From a checkpoint of a small transformer trained on Wikipedia: 9.98M parameters.
MLP neurons of a small language model. Each row is named by its layer, matrix (down: output weights) and neuron, and shows model dimensions 0-191. Each number is 128 + 32 x the weight over its row's rms, rounded and kept within 0 to 255. Numbers have three digits each. A neuron's up and down rows have the sign that makes its largest values positive.
Before each neuron's rows, "fires before" lists the tokens most often just after its 100 highest values on Wikipedia text that the model never trained on. A number after a token or word is its count.

fires before: " " 95
L3.down27:092069146113164122117119161110139107133123117119126111109093182115124151166113090098129166183156142170097163126070110118104117138122119151102139163188083121115114134130105106158122065142103125048113096099111185151121110115172129078159139131097134154143157129087107134125183142137126053124134114142159108086111118105156130152167129140154121118125112118118036106152197199121112108141151158162122223101166102153155122178127064148172174092173154125106133071126201181114139120149200201087134173133131180153124167128147058136121156143094125108156127141101081131160094102152141083046

fires before: " " 66, " the" 4
L3.down606:173118096139120100128128121129139083143100090052185143106108097142139037162146167150130121114146134139132130117115140116112104108115081090146147104133150131168118101161147173117155112096152106197094189083152114119120127132199103208172114148104100100139144135121202135095156128148058091156149230188098132126150166150121092148139148152115091100065061140128117196127132108114121134109121081165131106158177116083124192109203136080161119103097069113147106099052151111148121130117153131089141139152130124136101148143112129141121155057109086186086102128103052108102163123126144130136

fires before: "=" 44, "==" 4, "Area" 4
L3.down1:125112172118105110177124130146129125109238133166091079094161145128137156156145119147139096126149094118058086078123094078120084188103122113148136131144169125164114149175169104103182115133101128137140050084116199109089191090154145150161133147044124092138113166140163119163141123133102074106068136119117107099129081151137136110141140130111108116087096161141133140131074139081119166130153117067107144129168150079136141122105149150169172085066133172133117133113122159138113093164143119158148101114113077163123161054176101170154134106132223121125135109127134177214084083106090144122

fires before: "0" 20, "1" 12, "9" 11, "3" 10, "6" 9, "7" 9
L3.down378:092128144150109173120121113118145131112117137118111142129204119147127102068111084138139135095078105074099134112134206112146181166139127180143090124135105038137132165140155149153096181109166100132104141034116138146149152082145099144132162156138125148141108143185101096128142137135084086108189096121109112155138123131128153080123201070128132158122228091113141103175191110088105130138124091163077117145162160140171109129136127083118147165154070148149088213083075122160144102119129179105144167158108124119111089064106114101095143140182096158114155184118142122112093123146171068084

fires before: "0" 21, "1" 21, "2" 14, "–" 6, "3" 4, " |" 4
L3.down979:187160112129194145119113098046147114113147074127193112153097092112099142119118133208119135191127113155079129169084116159102111156094116097174102171124204123141128171133167161159153101138155134154083063090145165122112134094130196139139107113164141113111172127055126130131135135168118108148093155113158075174069094159138108169115194112114091169122121167096136157177180091141140126176097102127124143127133120148102114152195094104114138099140083108135168104113077120203119154141083085109093161150152143068124124132134110187162183146122095133076142095143119168184079123131143083119

fires before: " " 47, " (" 9, " |" 6
L3.down668:150115125140128091141137169146121098133119099094051109148125113152096118136065110166129175142095142168113086076118160138119083170171141053190136057036125143115172112124134183159171172100153138067125195136149120102152131160097140115109156146195125178139157144089132140151089115109124160159119135142096138108114108163171093129130132061141129164128155063092124080133037094113174162207163170093134152159119100131135175090075102065177186089135116097071120109134109101100137151142157143130140075098108114121072091116129173134145138156150098109106134111125125148169135158176117121123

fires before: " a" 42, " an" 16, "e" 7
L3.down630:112087147149088089126161096193143153103093104214154130152109096150086197097131110143139093163176106120104130114115093114131149125147084148118155055128131138123131106089065151118108159157108141172153106092133130075146113149114113161111138148158095110151167088127108061081097173158150162088127115171122122107088116099114153103142149122046115102109182033081118067113101180110151066104073118181123127069145106095151127113126125101132179173104187156135125108139127079155118156149146110127134122127079184084131094099075159128118137129112127080116147143091051133176071164165083152147

fires before: "-" 95
L3.down130:068119059096115081109099122140087134108191134147161091136104185161146133122123151077128114137109124135107135154086155124164138106133163106149158095079113181126112120145091105164159119113075120121134100123119094120089124149150120104110135140143111113102105079107108149122108051172164069084154131088133197081136158151213095128115101153143077160073137125158111155105079130105125151091128088095114200145152136118075042160188179165144128123154112136121140121083123152217157109133151146109161134192089200078135210076139116160089159118097141147084136098100129132115103131112126063141

fires before: " a" 53, " an" 18, " the" 11, "-" 4
L3.down646:171079111179082110089155119101149113121186140128081116171107136129084130141120087165137170080139121122134168108188145137125173146085145092136144182116126163106167109055078098083112113135133136087122147096144101079199128143132151138068100137107154118165174162093140118020114133120131107129056125141143156138157137159091116071158101183092127116134111122089068104084117151093190049106112094107114148121118126106172138098116129162158159121142161112116123103127156191194106133154154138129152141192111135058102114064136175159126102095071129093079082113102152154162101091114124090158

fires before: "|" 91
L3.down571:142144112159164174147098098176101159141198131138141077052089164162171096102135149168070123091134137165115127128146167138117134130136088200087120171105090139168141185142127203186101114067182129073117152130109174122116136134100146159146127167144096121142132204096144114156159166137111126129099255120134107120101135129125092119143099113122113154178116112156111166147032111120065099140097143107089133094094125139146102120155123163112128218144145092139121137117132137134217095113089113123171102108120129130134106124120115119181118111128098108177140123153126114166116090189076118130

fires before: " a" 37, " an" 17, " the" 10
L3.down317:128123175155072115142116094164144128105133153160087106067142146163128124155086042146157159093106097110119079099183182104073100029146125106149180159128100143086114158073121110042109078086106139186098121198124125086092122197131138177133094168159124138146105119079162126124075149116066084110086143167117102113160135140145163087152186178110133107117140144156159105099116069157040091116121134149081086146126108102100119144142180114146144131111116126148127112124141126110132105141163152186106113114132101034141097115135092126135107116140179107083120105107130159117081145146135158110

fires before: "-" 96
L3.down136:104137079140101075043119126138102108138129141108104110149070130157175124150171100173150098109145134142131108146103163184115142124118037156139097107074144153099130104163108153131144165132088135112147119092149077166085078138142111134163159112166074147102134126089159170158175105118117128109109098180139117155121190131154095083108097108139077115068134096158047124140106114195156148111122136154154138070085101192151168098163126147150140143195124135130205115161157110162094158153114070126094153105120172150082124092136146067109069164191131098096088130149086147142096118107094079192

fires before: "|" 56, " |" 5, "ers" 4
L3.down210:123121202219075131087112213056094145140119118095159035164188125125132147089177119094139165101117105155074105190093104162103141092127108135107151174101099117135147128175126118165183115081127140092177123125120156157084048103153156114118117211115136158093129139134078048111132176138072077110112120155104166145123135140142142111072144127141125088108126120112117119134075119104167146116147176127099135108097138092054140115150110139131091157138150124189125164148150174170136112102137127173109156142120080138113110147169165102121135147141148135154122123075071144140126163135122066083

fires before: ":" 18, " /" 18, " mi" 6, "\n" 5, " and" 4, "==\n" 4
L3.down879:103070130134165164153125143131080097149153162125126128116122128140110180096097077121129113137111124183177113217096125068108145091110130110137136164134141032144098139086112152098102155153105127183133108138149157090131136069123176167128150140056145149137164153113135152171174177132120149110125148111201076141134147122136147111159146141152165077147152125137102112093097144162133098142092134075086112100091125091159124084140190109136060149146184085156090106121105173116149127161052111163086108062135177074151134139060136180148103118106116125161134123088205098107122163166203146104

fires before: "-" 38, "===" 13, "==" 8, "y" 4
L3.down1014:103103098146131114105156144139132179133113133149099084149102138112145194147075129109167008125121147206124077158117133114127069119159066102075157100117127116112115156177167093075115121152141124116189121179091151166126139144169131120104130160115196106181106148159160119147160142154168132125126196152094129116127202140149156123148150147152142103137119097122154105151107158185117110108138107200149145083081163087094133163164086143148093138115133104207138146138100102092121197096172100179151105062149082078072138110101179145168099115133110088086105130118122137132180160149081129129

fires before: "9" 14, "3" 13, "4" 12, "0" 11, "2" 10, "8" 10
L3.down161:123124127157165151113156118078082126097136152182125141126181112098131118171157147165124114107109093124150117095108142126156164153161128107184098130094129096118096149096106117113152124132135108188156094086107140146082070119134181000213137113110077127119123115043108110097136110103103191136131144135074152162162118168211139108185118151126126131116145103087148180161190140172150096139114116094118169105143078162121147113177148110161119127149167108131158109114130113255134054130111129164126138122159124134146112133172061128095170084117147135131126145146123162091122126157111107099

fires before: " " 86
L3.down41:140099149103156106114150112142130166144127158110096179126105132132137133160100134151102151132123119142104123111112107118149086132111087103182148111084208124165087129161086075091124131083125120148141169100091093184111104113081182147144126149160131121158102158125122083112102141115103108146133133158113205186184128207147122091193119147128099126155131121132091078152126146107093109184143150092147134103124178075154107150136031090169182105101107201160094111139108130019110146177187145118121119137112155121090127095091070146097118148092103146157163118147239162154084125161132098160

fires before: "1" 14, "0" 11, "4" 11, "2" 10, " of" 8, "3" 8
L3.down884:108156091126096126140093089116117144131141108109113117102054122117160137137106169169151103148120114131144107175080170121148140122087086127179116157154099110078165087116184155099017164123113162213128113120172118180135105141201135108087159132155103151105138121117146138202119132109186075110144181096131110121134132074136123098132126203135133054085091119108163135099091128142129171112106068068125133065100124086142131207143159087161090150120132160116115066133077167092148110121111165160180114145142114095153123125134122140123131101160148114099169113159172082139103052174080123141

fires before: "7" 14, "4" 11, "5" 10, "0" 10, "9" 9, "8" 9
L3.down820:167152157201107106180074096101113114116167076123097118141099079124173137141105145094141113120140122187166144122116123145141104147146154122098131093147050101117108081084128159188110125176104101081133160149120160109163114132149118142170132118100100102130150146169064072135131131175153124161139126145155145145093139153107103178139079117126142154149132089050148134105171083110192093094144138107126103128132084136089166089145143104121141109148116089061152124106170147164114155157121169133162152161045151192179088092119111197101124134139122134113157094142201115130116156251055103124

fires before: "7" 16, "9" 15, "3" 15, "4" 14, "6" 12, "8" 11
L3.down238:197147144119130130153117163148108081147173111100104175155131106128174133108145156151114140184095099169166147130129128108060092067127150144086147101144100118120163159147110105123141122120138167106095186123094142049109168176199150114204123096146102131158084102123136087101171155141163150111085217126131126166154083135106094140137085150065145115125103128100079123170125123131104143122063148126095092056075060103104100155155176127109117149132101146161148118114134109134111143125150128137115172185149114123112064097174135095080111084142104112049090148098157194079111154078153075154

fires before: "0" 16, "4" 10, "1" 9, "5" 9, "6" 7, "3" 7
L3.down928:095109162106123091195154128107154070091133093182117157138150107187127185111176098131192073116175077147118101149098158128157118122147071111124166122138175129111152126093114114112101120139086139137189179124121120197104149110095111118171133138082154166161107154168152071110144119124089125185119134140092119116152134171141148099183137118099114133173093080103091096182121181143087181162130067142060099101143178112194176114149104130147157124104088133105088165093113136138187166127166119170091156099169021161195138096120103139152129102098115115066154138110151114148102114108121130107

fires before: "==" 24, "===" 23, "In" 7, "The" 4, "====" 4
L3.down209:102133156127156100154128147129088063168145141136145116161127161137070152115089057151121142123158146155109130084045181135108106151147105105064091120133123085125175165144137130104124154144141128077135088147129119140160131128096063152148138117073130103160154089110089110112150180135160111115093226067123159165113127103149107161136205101125116113106133151125124160087021180182141096125106126151102090056115141144116140129157156128124129101203155131143113112113145151185061134182104106151115127118144095120130152128104104114164171071170089169126202201113184100112113155091132109143

fires before: "=" 38, "==" 7, "C" 4, "Area" 4
L3.down965:132106106095111102171152120128111071154161112171104109115154104130084124108151068232093135122147116100164102115140045135149096124112138113118124116110118071116094155160112112128186112156096070134118093088137177168114146145127148061182098103086090111126155122158112111121152084123143117127050138092145147081098118101147173125135061152163139107174083130119116122107143146101145114133096190145103117108099127111132108163136146127143090124165104097111150225091110178105175144110115101155121079180140085087136167084136097165191107111074169146113080167167202116166053078094132145132

fires before: "0" 24, "1" 13, "4" 10, "8" 10, "6" 10
L3.down915:140119110157136131170131057078149088119117149150087116117145122106149093116075119168138176060124172067116132148114199142151173098119111130117110126099114089127156151134100116114157151132171113135132151112118121061117175121076137062090121122087117143102173122097059135129121091151091146109125161135174144148116087171129168149117097117164174163093186180080153130160074137093148147090136159115126152148148201190147156085055133115116106155132118147119126152063123158210136060129162132166096165099117142102145151105131145140176194091107159112101105055180148082085112181087126161110

fires before: " |" 47, " |\n" 7, " (" 6, ")" 4, " UTC" 4
L3.down587:092200173174089093122177140132107120152158142098158149155112118110154144128163163121106115159134111143133065202108159119147044141150084119111136170193115148105149101125116056135135102108153185149103121091184065120062135177115146153092092149129128100115138123112103162171055144163095099118115205099121143086098113107153166150110134044094139115150158120145151126123134087185180143118112038118130099136121116151125085156154160082106149116152118220138140152151123088123156162162145111176148118118166125182085157127128162084132129157122094079141104150146072088131180129168131129156

fires before: " " 42, " in" 10, " on" 5
L3.down567:180175105168147088182162102120116096123115110119097160135145175089079072115114124112208163153111129160143121114194162125153190073119109143158166097136104169105178171097117128144147124123141129140097193131144129121132145091139102127171198167157135081103098123140120111123165147091069140082122185092126151125157215106098041094107105143137148156145105086130189143129134166168157176154132161127098144121157163060121134111148145133174154178101105130160150136120182134217104208122098140101107132107212100169171185153117163090131122139099152123139163149123105139111137100106137128134

fires before: " |" 49, " |\n" 8, " of" 4
L3.down670:117176145153093137098154096144152134146186145102161099147124130142043114153176123107100089178102092068098139141182131120087167152182076115133131132172133178102155188164102085122211122122099092107108135130107134195193086061143131113135144119072094121110124128136156121115129117122129130114115129211077111162113101186138106135147130056107150098118133113109158137162190127110052071176138175105160132139136181162117143121062130139150148094065175106109090085126148105140145175126139165109150166144154122129079133170169159068184113137165152114098130097180096134108150097122085126120

fires before: "8" 15, "7" 14, "9" 14, "6" 13, "5" 4
L3.down851:168062093168149190146104154174080143180152134134131099153122079128142118089156080137160107125088114136175117115200156086135073092159142156115190118107134143109120174086103079125166067158162105166088151094114157144139132119144149113122113110135200057132101124115146124148151200122149112140130168143134113150137104112129146175178134114034141112185128129143138093134136095161154101120144153138147200124134119170136136157083097126146097129115158064128146123100162091137138171126168087106112085152121136177153122167118136068120072120130126106107073195124135069055203183145112182117

fires before: "2" 24, "4" 11, "0" 8, "3" 8, "7" 8, "5" 7
L3.down397:093053185120140131101176144081180122165159130132092141055155161123107149142103138128105140154148126132139127148087133126132125179148099117123116105100107129103101183144134140092096107162188160205119201136098138159097114111110128149182131132164137115122158029164083068126104156070140151083135108102133140116137128131173162139170086106132096085134152142122121155155124088078169084144121106143079096124051064107101077074179073131110138110122127162125148098167072071151117128090144104126129109096089114167063100098128149127166095153219113078153147151133078153156165122113113110163

fires before: " the" 41, " its" 7, " his" 4
L3.down535:115143093136128142133124072121134130129071080167145095180127130093117149135140079167142207072130189094163139091158121145090098108101159120094142166118094103172175127065115146151106128149153159087125166123175123109089051164120151188075151162132092142081125080156133181104101193084115125152116063163123099098069103172165129201124082090118117165110155186158162149107123141117162121142127129070117138147115166122124186098123135178099153058131143108133108171124159154130123129124090057140146135104145098154169128125152171159127198138118140155145169128119176099137139146085158132040

fires before: "|" 56, "===" 7, "==" 6
L3.down1006:188106180119124139105152139160145076079135130086218052090044161105117150094048112146125113086124126146148117107085142123120140123152105116116128061108109124138102128123129144129138127116138129100130055198160157100155103119120156135111165191181129107134158134138106112107148103145117156107161244133107130102100147110162088146124175137145127107108099101068131092145119165111164116047141081109118152157121177156174124150120144163122160151094179124105116129130195137227194121107100152127123138109122113109179134120077184112100135104132142162147146145147098121175102137185127089072

fires before: "-" 60, " " 14, " the" 4
L3.down1012:136107093143162178113131103147199108130151134159151145178110155154082152134106122151174114159097122129213134117120109127182085146087124127113085139136139163156142081168139135170085111093255121153110075131090126114191116136157090095113090118136167145147100118127146129163107094104112050136180134101115227147095137088139126151086100198110140139112137122142158122135058104154147148120085107148135086190099104184113119121126101147117112160133096071120114124176171119082132186107197080100135100148196185122089157114116118149170140132095120093109149124116107167158090143101113160099

fires before: "4" 12, "6" 12, "0" 11, "9" 9, "5" 9, "7" 9
L3.down49:081089167150124078149138091100155120136145102190144073116106113141064113111132101118090188108120106116148143117105130084106090085073164083067159156170085143153188108061144166121086128137145118064134153135153118131143139169131144167141139127131107136102165137101123126188095146134151095045072157144146146126202147140118108122150086119131147102036070148107081123111008111135130077024133118107106176075106122117120098136136108094162146104179144098131182143105100150132123161100152132113138079087152132085108127104102153098081118154110107091101125120117126156149136114120097090151

fires before: "0" 28, "1" 17, "7" 11, "3" 10, "9" 8, "2" 7
L3.down245:130166156185112135077134170148131086055119141163077134154159157166095210120176106149132056089084165134135151145170147092147142108112090125133147137125120161119115135124185138110097145146140180125099094143103085134108124135121156129070109130109209140069149158098102124071140099172110083131116175096073134096088139079122161120139115111124141124134154138160175174189091163190121142179155107185169153165154133152201116095114117165102132157184125156105111128069158099163137137139158115136088178141140159146146103067098144139152148058127109154161090108134206161075193137151135153126

fires before: " |" 56, " " 7
L3.down39:129100137171132134119107121109092125178140119147186115081087121128103115100109118136107116141155149110108120111097167116075168207128141140132111120117186114122157115105102176163091140164156126193170120093161073178167112181103161082108107121170100196112177123105128189123144068137175108182121169135148107079107115132138122145109203097134070165099113164108113114162166124189122136146114111125108098160181161105054133138172152184179110142166121103176064125128120134068122104145130147132116060136124136116169124112191152197038085137109161132098117114135146134192141110099144061144

fires before: "|" 25, "-" 21, "0" 10, "1" 5, "2" 4
L3.down332:153059160190137121136190136173132120105113068127181094120109151160130104149098098135137139143131144160110142118122120073135154163088095098146160139099091130120075094099127165149138091171188099120101126130137178034118192138129159126099153115120177216121134148086116105170135092134114136073105236162111127109147119128110136141173206098126115171199104133123102131134162143155129141089092132105066174136136099116131162148142122110106132158134106047143153175128104137251122162100116131103114104156122154091174121135125175111111134139089089122116118129164143067145136084142107088142

fires before: ":" 21, " a" 20, " an" 11, "\n" 4
L3.down292:191159124202144146127148169209140133108194157178100103144111156147137099135172155137123106115157154130121127064185096067140095183104133101139179082115116144141113088102076136194164134160099126162090149205115120113172167124123165139092125081141149158090173135117133134080092113210158137164085125099117146153134205176099115125137104110124119141116122104145112107147206091171114134090113089095082065134121166117134105123110138120129183116111148093183160137113146203188106148124067147121127147110172141144108145067116136169158121162109145157141117123081088141162127130178164083147

fires before: "-" 98
L3.down714:165140137106178122149111135094074098114148090171182097117110153114111089054117227121100141154131138159139167153125129122157141152150139106117112086076137151180062087169114146128156101183156123112130138144106098141094144087164080077131155099097170091085170149070141159102105125124172080183145194113131150160142133127133139078110049164116136124154174148142096130179054101148164162109076148101089115195128139208080125157109124118141094093164142119167196142151110107164121178117118101118170152185132144156123157135081077146123143105123116187121087089109088129128106127102088146147

fires before: "-" 57, "|" 11, " " 5
L3.down22:141086125135161146121200129106112107119111136075118110111102146104148122086127147093052160089120082152115130130076142108217096110101061118167110077105194149136116112110139151122124092090118068066140074134135042135084142074191095131100102183130121122115121136047143161111096092162152126165133196093148114161180189105089105095083175147117114154126160088111106057184100100117177076103151105175135134159152138099116156131145108125184101116156100122144140176138127105110084140120138160068128106123116083188103135084157091108123106160195148153113124121123125122141128122166107136155

fires before: "9" 16, "3" 15, "7" 14, "6" 11, "8" 11, "4" 10
L3.down118:127079106114103135117122137105131190149134146130175085072125125140148194178202103119132122116190101170130135111103125143093128100136121132111143106186091155173158156119096179130106126091085165164165143172090128140115122183113115132103066131120089120133157091162108119112069161045061112109107204136163139099127144145143077179130131116122104111121098194143058164130021148156154107077093121140073132094157101125133150098148128131124119150097193126146142149183101118173120120122115160140144072139084112152148122090057112158147102102167129129123164164099145196081094100127084123173

fires before: "7" 16, "6" 12, "8" 9, "5" 7, "2" 6, "9" 6
L3.down980:130111135115133165085120133136150099147180156135124104110130100167130134113174122161078165148135102148149145136103145117129142078098173097152199146119063143151103093151102164120066089115179123157145170129135119091144079078131100132180147076073113150149142151128145131146098155115144074086121215148090135089147157125108159127183109149184153074134119118137167125118192105154156067189074133154177121112120151201145096134126173145145104216086107145100153128148162114102138169121154116170166141086106092134082143126101111118097126067130165055078117185107228157146133161123114128167

fires before: "4" 15, "5" 13, "7" 12, "9" 11, "6" 11
L3.down221:137113089138075079177147158097074133111141151162159119099132168110090155161181095109129141128152118169089140107123116131131150145158153131177138096095166137162151121111121175122145088179144109135115156113066125110088176115108090070145155118097180151145095173098092087130107140108080183150075105124110132190162082142182121109169125169103109097137083147147139169192027134215148147164140191177181165137114144158181094139150117146162123099131167131161143125072118105184186095161081111132168124131153141096100095099124162124083162101136076113064119141135142193148166147109132105152

fires before: " " 32, " |" 26, ":" 8, "00" 5
L3.down148:110124145116157138083176088102147137122103124153100138141116114137129138122091152095115130156137114149134131108108203112081133122117135068118147174135130133122134099107102127129161107173124096113115128139108143022082081130083144121164113138118120133122092114112134123158162144162158139137074101130178077048134151139173103067059144187140105123088184102118080134143098153117096089114146187091164163077101151052080159160157187082121131135161116095080168103107133110118101131097145122156103146133173109175188135078153118110180100155076128126143134053176176189103069067134126106206